Weights of a small transformer language model: RMSNorm before each block, normalized queries and keys.
MLP neurons of a small language model. Each row is named by its layer, matrix (down: output weights) and neuron, and shows model dimensions 298-425. Each number is 128 + 32 x the weight over its row's rms, rounded and kept within 0 to 255. Numbers have three digits each. A neuron's up and down rows have the sign that makes its largest values positive.
A block is one neuron, or neurons of one layer that tend to fire together. After each block is what it responds to, as a language model described it from the Wikipedia text at the highest values.

L3.down602:116121047102122115174081156083129149119095150169090137107129161135140119085114103109087121098122105119078161109174204082126122122079128205108162144090126110122090122102155160137110133156095115154107154152155102126142126116194151153120153193173129099113068097136188152091124078160148075157123087166117124098081148058163112127162082136095095129110167101160145176078111143153196193100140
Responds to: The last digit of a four-digit year split after its first three digits (198|9, 201|5), across dates, tables and ranges; weakly created or made after was.

L4.down455:125048184167132113122132085102126132210159133116084125123073151102191113172193154158133086149095188112135105127061101122081154117056108137133116093152091075097119152122074136150104115121113125148110088159152074080139127150139086147177077070099174154157130123143182149144154144124047179095058076086168137120115175117081122110097169088127138148110147122115146143148166042122133087126130
L4.down1053:121147130138120128155127132137145141039087116077169104150164110122105144140068127103131126050103132133139157191110108138127110134141127122074132131158099108152166135115105121173163096123131103150121111117138131168173101127097184124129162079148127127125044181112195133108102122136068128152126139194136163194132125157130133066127199136142167137133124054125093082053139136132167133131192
L4.down1110:124135175129142114170139113115103133131109101172113113176104110140200153197141177137198168126044120128142092118059099127144145186150140116131111101157159125111138196110129090115143136093091109082178146086133131104185105131099134132135099171115178149123114110106115097123091094093039151142152133127162122115112161154135094128122119141092133063135182087145183144174117055092138071162118
L4.down1299:075141126123121128055118124139101145111132151098104152126136168140180137082147116121124101152105143145091142133119119132114123132164122118136149100114128091118151148141100074109123095187119070137183112102131145111138159050131151138056151126137162107135163122083182117121117088186100114098155133063131147130089165191136097127146139153148140125145129039107095126110118077106152137155108
Responds to: Opening == or ==== of Wikipedia section headings after a paragraph break, plus first pieces of years (198, 202) and initial K/W pieces.

L4.down227:131153139091145130138106132118160101077162159155133148112115078136189150104072161147064078141170139113156096181189082174062117146081119128150123114121136101093086071101068190099148132129107110161095139107154066157087106116086172144119156137116139130081158141111123136204128123121154121111088110109097140135110158123060088100159152109137128129111115011093124123136117135172155155163121
L4.down304:122147124172137122149095126137124061118127124097156121125128163171094172081138125142132120116132154143144111136112142157158129116100131148085163164122117097151156092130105146150082103196117124162125098119157117174074115160167119153146105139140081146135141114141110090116104146185103100132122091125127113120097143142083113128136148153133095149100098092125114149214140121138142120089130
L4.down459:129073177113079208125163174105140156118164157147155119130114130134134179104105052147081116121129167122162101085173183114158148144188155147079118117106141161103096081136166102146112087118114127108132225149113127098129117076132152166113171094131109142090150160111145172167132099095107153163128149121155096109090115109129175147092126138169061126157115143121089124061112112155109116041126
L4.down926:152121075172125156158133142094146073133088106176093108075184171162085116104078116130151184099153136144175147148133187109070116125154147133170132133131146170148110164144046083121104082123098140139109122095147095130159076131111162140140072095226100122132122166171131120124156083149139124090101177072088117100096124159120163178146175137064112101092171147174120123131134122133162149124160
Responds to: The last digit of four-digit years (after pieces like 195, 201) in dates, lifespans, and lists, e.g. 1918, 2008, 1957.

L2.down53:125154113150120120157074138110088117059174112171088096114139127152109085133139170152089109148123097118075094112133122163074098145105107151110136136127059169110133188136132148107093099096085108141185155138112091108120121153123148087120097171115160151114231103120190204169169199168132148134055154092182160152135124183151140113108176124107132153075123153126126162142121136085121170178180
L2.down329:108139158183136078113120140137157100186130091150135120098192119075159171112095130139174126062151070128152089125068106147080161108133160162087110113110171113069165100104058144098112131135086155130133129113129118181129131112090125166101155194132144174092150147153115108230090092131133116099105143080116077134102099114103101169106082124141083094147168062098077106166138107127169130153105
L2.down384:075102120138127130209117136162148188115158130131106141164177164130129096087083088201050141154139101093124120142157113078150104116198127065178123129088118135101068140102212103127160118160149114132100093136120125125138105124072114148110147180111150101065104128125137153122144066139128089152116152126094097093126099064158092138185130138135094090107142163086130174174062076156149177146140
L2.down678:227124197150159112123118107111186121114099091138099132116094135149147128106138110057133096098160113141117159078173127130061118103126120128162115109130107119067157096184127172128075139202091150163154100133145080143126107089047109125124055144134102183128146141135121076129107129099177138141176139083158118125102177146091141168105098085166088135183165130122150089097129161149096128153100
L2.down680:134095194113144132162153136172202178157118104133175134155121152131136128125096140146113145088126130180079112116127163130161200102137113130083097091114143127117143119113082175103118092128127189147090133196150126152117125124142188131155175116085125163064148135168145189109117094130134123092193152179077169136129132119113139184074133067111121193091123069154150153108146126133143180135091
L2.down705:078162143106131135199115140091113150151116120227112136097132138127190124094135127160144122113153135152127119123098126148091132108156129114158154110092110125071117134160135115067098091144134082147220129173134106097138127184063124131175073116164129137114106127090127123093120120111168139139092149120159159147109137167034094118131142114119137126129115000134144106168099110095150131164130
L2.down711:143113132174085127148122157168140174135124118123145119124034153133128144123139127084068153066075190163131183164137143123094136062134112135165124140144124128141113110128150155075106109070129093121172158186100138146167092182105176098120185119137147151117156209135159165070142191144141046114117172108126112102151116123152112144093105088101087158118130015100141129093119188060123169119162
L2.down872:124091148131131098112143163063162130077182164181143109109172135108123118121153185092136130151155129097131144060116097148170137146176132134166123165170096180151132087153146123118081170144122081081238137147126101165136102179142101129141091111120136178146076187118132088135143090091132113080088131054244157168114146183118158142133132121084179154103108090099093120137172132102179144140144
L2.down900:180155094101089129160148109123107124136150133066093175088133140052116195189087182129133150080112150115072147136167101062085085074062095094117129088121131132130119127117111096091162165147091088101124115175118132103160104173181114091128215072172152121146078133096162156091149151189089120125199131148145120132178089093176042124161146103057120118132116198119118091106151050108155095119083
L2.down1007:142144114129209055160164124166110120116122141212137118089157137105142133078138131113071119099124116167128092118087116171120203168146158121176133127077101139112145157141088126082148118105064145107175063133110131135126143121116104108145143163195142175105135115108098100193172100100133110119103135057159184152123184168096100137126059105125109173128186150154159121075149106082122131172108
L2.down1060:140134113144114171147181130143119131091161128152131110155184168165083125135131112130140143094102143175150096137133147090181110089125162112064117128115107124113105197151116134050089137113067104147148115155124097131171177154123137106084065137176107152120131111134144103135113148127090092115146124068183148109155173132102204142211116178132151136158091098168109119151116118132161074137110
L2.down1064:086157090157112160128124115142096113173103135176105123184110115162179138121164121126154178145098145105141136157090125075135076181059152152140126130079107116153076132133144143070144126151148113152194138120099117174142088177154093108124128112151138143121157114123133118098116103160049121186160153128154067200117082112107172173121156088083100092111101000145146099107107137185178132098150
L2.down1100:133127171116123110214134192085131232123153103148146184124054148154136111113131155089122097127131154172131122127142123133125096114140159119132171115120106134080118150086164127091134119096159156120174127123115083109125176144132133086126100065197085165129179165121117105146123101058137129132169199156175102128163130104144116136087143146140176118121143000107107115155126140130158174157090
L2.down1133:095128179125167124105128104141144113139102092146155149100114141175139095123156121153084164174084105157119094132122073157070154097104116135146167118106103151167119095127111117100110122185100054142157099168179162146130120169159137144167160197104110141123114132114165169130140119131079170124168135165126093164077142146098105105142135113171091172161123020100175125138092105149152151101094
L2.down1136:106142144162170181147150165153136122066133152116156147154134085157159179081131193200131106142053087151136099108124160120128165101115082118135088133172117145128145143106183065063205132105189122111088163167063168125126138130152118140152215141151139173127139197078102134143147170156090153089112187093099120164154096142087066126102132103112107111125084058083097104146075112122073147138145
L2.down1164:133087165121144100163103225151193143079157168146092110112126136140117113144092079091147126096182071103125132106185155125059143098169114106107115118138170132194138162166195119116165132155152161112103176110152125160089121162111148103116190172135160147166126125112078106153187140136123109082149113077099145125133147111212102124151139155143086137125090099159135148123145121033126163071128
Responds to: Opening ==, === or ==== markers of Wikipedia section headings right after a paragraph break, as in ===Career===, ==Awards==, ====Analysis====; weakly, region words like Pacific.

L3.down334:128096120151086084211120171116123149161087104153105140118089145111145120133151114125087105116128158101156044098168063127093151154123103113147138045142115083183126090146108123119099142137127171097179115166171102083190137112151058140102080134133152158135152141129139052189147106165162130121073089154136145187126153178151189130156168099144130114122103106097100134135109091075118100132126
Responds to: Opening == or === of a new section heading after a paragraph break, e.g. ==Description==, === Mount Lawley ===; also table column labels such as Team.

L2.down214:109098117098090155113108133142147093079196178117137073067153118177046170099106182089200163110113062122111126068106086162116146068137113176105122106124118127101139146105188112181174070125099140116076126135143161121070164210106162115165128094150097137068122061115154130048172118158134137155112098180176204124084163134092126173133094137115151168100150244142074132122116115140154147125091
L2.down217:063112110136088085139146181108113081120120113101096075125116125219096143112100185146101104121123146137151098127127148142158219114150093107182198070205122097119080089142140121102098081099118114116117095076083112131124118155103165091181111087059137127134190099161158098129098131124162112107071181180149152184177165099185083114163123093181123090109141088084133139153151135130200123123128
L2.down293:084100084134088114175130073102123162177124131126082116193044115157106155110173118099129095147138119119112103160185110147165088171143110169111148152135076149125132128103140147190080186090120125140122183091070119102117125074173131058133078177181200135120095135200101124139110152141189127063111150098162104146155116162119102121122158107128099079107075143094111096137173142127157171130104
L2.down442:106142087097147176098172097121135139142126164104152148127107153109134153169143141075147141152148125130065112049122114105136122116213152155119132059146108169186087164109092136125189099147149093155155151066134133122136103120112118128157162120089203140091160109127143083153142079149105158144134102115071127109153160090076172058106159179102151132090139122116089117144081117082157122135083
L2.down470:135116182176078123176090178097056143138136084114100121131093145123112219120139089146107173121066110122125170171159107185188154136147144153087082146119139121105132093150122182120082098151117167119152105099110098121141136112138157132178093113171133133159071101101117137117124137170141162131125093187148064169147104164126185142120139079132135079148122040094128140159123136157097164188142
L2.down506:099155087142165093186147194165066103141175127135091106171085097056117148123130128137126094139120117127089126163089116124117162116139124138124101119141120144101128095096146149091121158106144108186172090125092114136145127113124190185079163129155113083093107103159094141135147185109149144172059085098120091151083166089057216147165120150149087152173155135147102147110164109149077084154114
L2.down574:106127164137103140161142110053147142097136120203121133117099059126154122113138143163106045161111124147124118182117116174100156094109099171124145174118092103113120105113144176122093165200112112133057157126072081117149127179123160108175176155146128137204107107137199117150139146180166083055146106164138097098117175094122150158103080117133125119159122000087167131215148145184089138148134
L2.down614:197100175098100127116124181121101135098151141099099162159097179154096063157134201170084076132134136180180094123111108107126169102135126146140119084137143134159103121131130081065099103143158143156124114034092120132106087127114145114137111110119125119128090148122107169170081109088149150112094130143117055191162156142070136110095100131136105122120109104117171137149128159080141190170091
L2.down742:146164127143120165084161143068154132097119140123078110132137155124183123097072225144137168148116125083156143146136155083165157115042113086172186143130140109186098125129145080129119123142135155058105126063143083136130140101116134126141104196146145088233087124099140110154121105166160167146145091161077180110128087142158140132112167109121135146100173093107159142186156126132141161125180
L2.down786:108129101170111142173127117185154173139126142112095122116112159134099147110136098159178094125139156138153214014093080053057112092151178139113102085136064077151088103159162141135135162122101091145169133113128135127116140104081146164140136154143062139150135143090100176130138142105120113148145143134196075138083142181134160110123127144151112105165111171075148164140231123134106165126084
L2.down884:102139147113153169068110133105168141104095090097143146120124112154138133122105169073107117128160144090102108154165092172147133121165174136112060095167157146109161087107114153160119141098085080091192096087183080174110133073107158082133200159160160137125083122144127107121150144053168112098119102155095099181163144066176118153120150148069103124096175125060063096142089170112133115162150
L2.down920:097134086115110114161112194138164096140121111107103164083075111190123224130095110128148076153163098128132104101090145101092094158078144183118092026126207133137127105168151117079104153150131115094077095208114154152147168130110135071113136190164098123168151061105145122104149182169105106137190118149174130122067094095080109182136108179107133082171158096167086097154166092086129129120127
L2.down974:184167085097152180126120110120160145110132136064087149105114139168178186122083127087130088156129156139123169113074157070069133160113128077158162128152134138095109129137127132122127137117128110116111211125074147117134094140132105145093143094135133129097092102164116124171130092117162177091113146100152132154130117084081166112119154083119101086165128000140156142126083048170157135122116
L2.down1061:137181178085118136160129077080112150116153073136166105135060127155098110121162072127123131171177134105104073141140196154170120125111088113099112076146046157152073140143115092099154175136033126135138174121141106158087169152122126117181154215151117076130080122118133136148148136128140118161113152077148112157116108137123082102201068124158159118112116117145094104143147121182117134108066
L2.down1216:094123154175138136116123171088110120113137108149113131111104155163120138172138160090145105070152104100154163163157123178151062165132113112122110179094139142149120100079093201131077155094144124146179081157088100119117127184145145128111094108160152131153116126125127172097145161154143096125129128123108168113109103153180169110126141142143140104207097048138086111189122162143090171122192
L2.down1333:167171103141134105125151172065121103144136098114116138135149135148162142076078109117120133175131169111168111108094134123068157097079098140150097076132100108096125108102129130162135099162140144159129116167138160141145147114127137160145123097094056127135143093166132118109130128087213169113085122134175144146101160167100134100131128044170185167126152140114076156115126086073141140137182
Responds to: Mostly vowel-ending word pieces inside foreign names, like ai in Azerbaijani, ni in Carniola, li in Atli; also auxiliary has/have after a subject.

L4.down370:140136026104143115110103112102098101156101117095134090129123092110185161088178127155128143119130158110161115103126113081136102090143137139111106152126140161193055151145120185109149125124140099071153144149189138143127083132194150213188186098081180132130093082117195160137089118139134109099176092154114123135099113150121184097143135178088158153141137106151102125136097141106183153114051
L4.down377:130152135119124096211110162106112123174129137091091138147094120116133161134109107103110100057111107106118158107130144152110184139138126163100088090164131118096114166141099078119084147102123120199149102134157153056103118090047162147143154113130143137087123142088127106131112100134175133135067141123046077146144097120148178165140115173097123156126226017115123176140101101138138137138101
L4.down832:099135124108105094094156104123159090126102119086119131125156061114144089093165137141155168149150198162089125147159159127152105111138153160137119150146089159174161126177043164121109133122115152177151141084112103128138114127110180131124117090119134113103116186122152088111161129118141157128076124100198197102132111133086108174128098140150074108130100068145174164159105151151154118147097
L4.down1195:128112089089084096079123118131126086128145183072119155149135117132157129146140130106156161107144161103079104098136109132109075192097142153141148112137117131117153163069114138122123109106138118101188118098143182141089069113179098201130125127143155093136125088134114132167153150133126105139138146152153125139162121158126129138185098183167164076127131025133118113112129107133112143083119
Responds to: First capital-letter piece of a longer word or name, mostly E or T, at cell or sentence starts in tables and lists, such as E in Evanston, ERA, Tournaments.

L3.down581:122105145145108171137175121148128118145153125072094154129101138111153170119154103105124099185124187126109137079094081085149099122168133132120130108116173130166127165177149135100162070092164117155150156135126148117113086060110121142119117097104150122105145159085124121182110154142122103117136172073160138139161097192083163107099183129161132100089086070154112194132124067094191170181101
Responds to: Subject pronouns opening a new sentence or clause (He, she, they), often in biographies after a period, plus he/she pieces inside words (Shevtsov, prophets).

L4.down129:101104157193130103113130193064127086157110121106111139140098093162103159103143159147038133147150157129138073160191134159119104128137099100141156163131181153086132082098101131126094122107151145101222106102088109114144056112101200163096102144211137108159069135106150111154110151108118120083088101169114146118102147093156191138144124116063128198171188000146122118117092144159063144127126
L4.down668:058108119146157084115114143091128105146113087128133178058201108102126115174081076146088111131159137142149089161194174131165114199148145094137129199145176143100084090150156182145142110103106125083145114110089107157074087103135176131094116130143093079160178088162127120184132129064135137166074078102126156141085150136191184089141124138107090183123130000117121146157121165168067194138172
L4.down991:100136174197100129095115168193125088123165121140108110174100096168094150117149217171077112121161156119162167132157072126138082148100073152125125130188139072132140123067110125145142100107148163079143109083141092181121152133120132131140133074150116102180094143119100176166148121183158168058090134065100162129128111134143150088128116138068089185141154026108185144184139162123150155164117
L4.down1223:165166155148228140143134123117127115142138092116073130152096095098117143069106075145143139106130113155113127095169177104180151100139116140167143162102189099143162141079103183116092198082091167127116142131056169160140064158088134125145137157203138135169104143149108175097115130139113083145123028125138155123170152115090133128155090158136180125118195054154110131147096098165104072139142
Responds to: Word-final suffix pieces completing multi-token names, mostly Japanese (Suz-uki, Hiroy-uki, Tak-umi), also Italian and other foreign names (Mil-ani, Mel-oni).

L2.down47:126124121139094133131149176135095116121090101049148107133131177161132120072098170126128101141093149142137178144126138120109129150078125132104135169140125135128135110110103129152097162128125097149156090078150116118147175158128135106146179129135149102093121091143083144123116108121115175115085120106127172047135152142108114102086157089177158076131128028089135156119108099133048145116160
L2.down237:060135177094114122136144157111155100176151130142098110131083118156155195098090133095108124129102160123106131112194123144069162145085086118119111144146166104116174109147109143147112089108087147151167109065146151124080183122073104157130092115110083145149125105124184104155129181138099121157161154099135191121098133147068124090105095186087110145101113053122142095157080113072116133119091
L2.down283:104137103132080117149158116101170128191092205091176135133119107178152106129088139147134139110119197072150083105146128152110091169106074122157144102129134122068143145110119170162156066088117086069185111109116135156116130133114093155157161165101152106047138099089124144125114133117087068083152117176137112151099095176158115101130116181075046115102120005108129181138122086094170129130110
L2.down501:150084129197113115141151141151118169164094097104130147118076114084162171127101163152114139136121173124121156127108153073082102128119103095170085173140196097139145201111093100147123125151112134149130095148146047092182114154141149161087145149094111058138156142154079156108132126117162135120111131096220177096096118102122128127164142117083131091133151057100132136194092116112057105080097
L2.down588:084129056141099080138129116172103069108090107082142221072115133139064142122070106124122115137105142126098122128147212150097215135120095069115098146164081141168159188064108118126127147144120132177121095142135129125136090103181160145163149140120090094129163092130092176092124151086135133168187121119151139168155134054219109077187121163144114115155133063116108168103165109133157176148102
L2.down631:123149106134055134136186135124071153221132149063089068138077134153155150082093125105122113081148109063166108146112154094048097149099167101173139173119105102138124157103077137153165185100140093167088158148126116099134126104119123116113164107166151106157146129108091075140149148122152115062147182129124123109105127179159137167118095159132152148113064047121159059097128178164117143063070
L2.down642:119116145095158094105094108179099081223117100080146088121150105166127106083127140145120137139176170118128107189149143095150105113121165158153101125174112223116166124176122145144081091129175127135115197090166170142135104102149106182161159168118113082108142161155159072101170106101140134117083114121102085097157113131130153191125100082157113115120150188103114133104139154188166180123111
L2.down676:066159147101108098125065105188146108129143100131156129119161103112116163145121100125099146083061148077116099166162166136116085144119141097158163160136150136161112132159153159110121085112122126173100117110149146160082122060156131078111174055101146121128092180158090051135097100094137149090090124149087136164136119146139083155122109088080117099126087051153158178100116167136074103159125
L2.down723:175095149097126128139117136140155124073189111129152235124135183098106119129160087070121218161067095142145160130097130140169159147097114090172152153180119098114132140140134167087133143082066160103192160173124201155112111124107139151162125126116092118147197132128145161158078101166158096166127147180174125161076106106102158081119103121167127160189140046098145126140074158172180181103127
L2.down737:120141153097121123114186053109098117121123053078066159143145146147162120120117154112167133149143108166130153148121097141090123154194140130115194138109116068112109110178143135118147116154130167174102161071116125115054168149185156137124044107185126048105136161108153108110146128114132106101151090115140133121130126168142120154140090081162138150144122110133173100116116187100144166186213
L2.down821:135132143101187109134142130160100127154110164121148101106133100135104119126160151124113073159090147079149159125097173081154185150127072099158149160179161105092103161150130119124115066190101155119126198070141173175141142175088103131100124170122162170185173107165145109148090070136107092152118070185121107154133154178144117117111118063117148103117131037150100145133157149118099216106062
L2.down897:081097140132121124137147114118197079152189121129180115131068164089156066114108111142124101085126102134138129154175154111171099113115120118156103158085131154115099118094135103173083100144178138096094143164137136094089113075115145180168149088102157117150108115123097134094148143126156078068125120116095098139136118151203116166143077110160105125167117083108191096127121157150158086121171
L2.down958:155077150185075111146142124114148114163128181104091115170103167085144154156115150145172120120136128110160086129103112109142120102124117107130133168076114107177052131104123130146101117147142087088082165142116113131190107150093132090073100127135193083128123161126136107105114127108178133093127102130175128095131094133049160157143087170093069078115148000094119129104129103175120157158078
L2.down1059:164152193138151150085090086123169111068087136156155088091132106162109090127110125128179118091171078122105113089070137159107120102170056135147076152138124036126139129115131154125180158106173092124163118076190203099143095116098114157104138150123124148120093065114120182142097164081156145103117105087115078091170131143163074103097048148109097097146177072143159136117134144146140095151067
L2.down1070:139077154089154132202135162143132198047134133123139145103182100169093124112091122065164148120063124144100199126116112180103119157153075098090122175181159161133160102113152108192101105166163152122164148161117163152138109136145130141144108122162118144141160134103124139176143165120156171098148111148098122103153099120123157163174154160099102187092093078115167125137083157097130119106138
L2.down1304:133145128153144162155125146161126082085131132080136111172112089141101131135149126106136107113115133149103100127107117091123106111139138116112143133162121112086102123152127087166081082144131071087200112134154102161123088171151118131163077129188159149091124118152117150137124100120108124129139139162139160127122128128172158099074114084131132094151147019083149126110144146143060146180098
Responds to: Single capital letters, mostly E, U or O, that open a word, initial or abbreviation, as in Thomas E., U.S., Ole Miss, E-Books.

L3.down1181:102102103123170112135143165116127123098136160076170169108115100130054126115181123193094089118099174086115171129132142056088136138115147115117130107085124087112118090157090095161077113155133141119145132151173099218110155164192083129135089101116120109131143133110120122167115149149154087165112158098130108111096113165095152169139107123084113087127135016070135128164142089178153135178120
Responds to: A capital "U" starting a proper name or word, often in sports or place lists: Ulsan, Uprising, Ust-Kut, Uffizi, U.K.

L2.down369:137113122164139182112083136136084114122167116112125121159127118088131148096112089181156154156184115155108160163172207106088105160093166127141122082087137127108124087093169114122159166058150171126144126055132160143139180126148156142108160141160158204093094155108130102128120092176114081078141186086142131156120163135143084140153122117115085064125111086155108169186127132088109166174166
L2.down429:207088123136099147133151173169122116106160074120131126088173132075139130125131149169091170173128130153176112141138131124138150094154156126157136119146178152127129145120147122086122116098148107187107094142115128189107082124130108133111073067106121125044076145108203112180154150105142111131137172139107129142135157083120078129136152118068089107160180106136108105084128112111229197125141
L2.down596:182129147117131104148153119121146101120142085181123154133117089156073112146120124179161098161134083127103148113121084197153133065114153109163127112125130100127131089081154143079193135124161117163177138143094093142156125135101153095190101124143177104128068151135153147118143126136060119057117173144182138092051132096142061156116127132064095101131135038097093155121060113136120160130126
L2.down613:225096142131168148161102170130118055146137074128146144092130134149149153086128170159135113113169125081137085178089149116124147088160149185159187149187159122122152126181137088139116116144138102107152171129090153117142113132144113097208170182065148145146150137174102145119150140136107114171141141110114135147143132135091121141151133093165072174151154162070107107147138144113137180138112
L2.down616:140138166104127134094106130076162120073124143088189189113065108135097162142134106143039138125138154102126179131093124099096137168196107146080137158145126123064092124127148117120115113138154133104101158091109091052146102114113174124105113114102092149104147106115090090150159127159110145113126070139121129221116133084168113200094096115152121146158105085166151056093153130179096129147082
L2.down635:161180142126129166116131115155088154082076114121173173117156115177176045162130083114122133155102134116069136142161091152119114112121119124064112140169126118073165048115136179147138116143100152163160121161174140088139145107093146184140120110112092071116086170165120109124075187096115167174194114087126171146096138088138089153142186143171098122179101162168136134105167127116148061145146
L2.down663:169092140181099112192134141169132150189140133098083117129084066098138129127099100142117077135123087100155134114153161103086134108118110139187165090152100065136106139107117174100106118103095121120145128138055195114141067104151133134119141147107096098093130124095117105056128150137160105209104161069134109131050153187109073113185132114179151169117126145131131105078163137099184126106113
L2.down712:093169078131103143075130102083107130077121085138131124164141106131147127104125154123140117104134135152136141150065107100193113191085099122151112090191187139070160134132105084130136107126174121102101142105093233133163183105125111144100168179105131100085128124130106158096156152123113146123117161088069124132085081123179124118171154134121089116115075142149102145170160121130165089102139
L2.down735:164061104086076123120133124142140139138108196114130121107147150143149170101086132126157172172151155217116138146171132151073071138099108102141117149119191139119153174129139115158104145153192111153107173092114103069103087077129146161100204100102154106053102134145106134096099123094108077108099153096099127127087130118096076178143149127122085130144140052141071159112115110096094156130137
L2.down812:105138115132096075145145103137140135139143185136182085086118138152152182139112147147138134165110180169116115148187200087083156092105069103118096138156124165152133118091127166139173164102135180174098166080069137146087116110183131144113123112123143098147140123107187137159114086168139156142134177061127156137152161091176089113171124134148130140105069208149142160140087112136158155106131
L2.down1152:108092142171083147115133127177127086093111121142113175081108098145157155106116092154075119120113146078108169152112085119139100157136155147161102165166116110104091138056173123075108160142092113155120119145200112120182120153078143124136103091158164110099132109101125178154155132140169117126104167110187165143065210083134167117121133105140113141133098220135058075156153095130124097157126
L2.down1156:097110122142119095099129120103165121140139159150110084119137050078148134153118095156073133139132092145090071120026120065110169160065137159161152079101121098079127159145143115096106113120131098144179066109114101139109099180128153154142146127154134086077191107065105105097137171162127075134103109114131116157042158121162082129135063134122136131138127070131147163108130116101118097054126
L2.down1160:104104176109106147141106098055093121158144138126152146103085132087151102095115046187133156110128142110118111180154140131094159152127147157168131158101177067129131136123142078123166117132125129088135078109152144148120073137144154212169147144196129075109096130142157119156180137104128071102161100087137089185088111068130192151131063111167103130121137108217141182039169077169091118068093
L2.down1217:117152126145121125117113098140101120145163121175094128185065149180123127176113162088186177144170125141107123173081129131185142142161087131155125214167192131157113121160094108149133121143125118140158137159058135145110151177133079210148109124110141128159132112106128138145109105112131189116126098089104101080118148124101092180122150186149121167087132138129104166198059187177099111154154
L2.down1307:194141137115130103193126154126132134124094142087133158137117113145158112112163136137144125152133134130121106179136093128154112160170141163110206159140139164059101119118152069111156124195120106089154163140168067111082094155138195123143177154142122150109128104070165092121119097137167096105107193118152110123091151148188135178105116139100131115160086081089162129188086129155118129168103
L2.down1311:103121099163068068155148106126146174118078145169185132218072126108155155086113118169163073134126134158132139133109142065150158150162137192111126206121114167070111165103146123142218110105098121125131119145123109129151146098127147179096113159107156136118111140104145140163144126139097094138085113082127168161131112117088095126083128150066129067084070197169069102139115099102111144095085
Responds to: Final digit of four-digit years split as a three-digit prefix plus one digit, e.g. 183|6, 194|5, 202|1, in histories and tables; rarely County.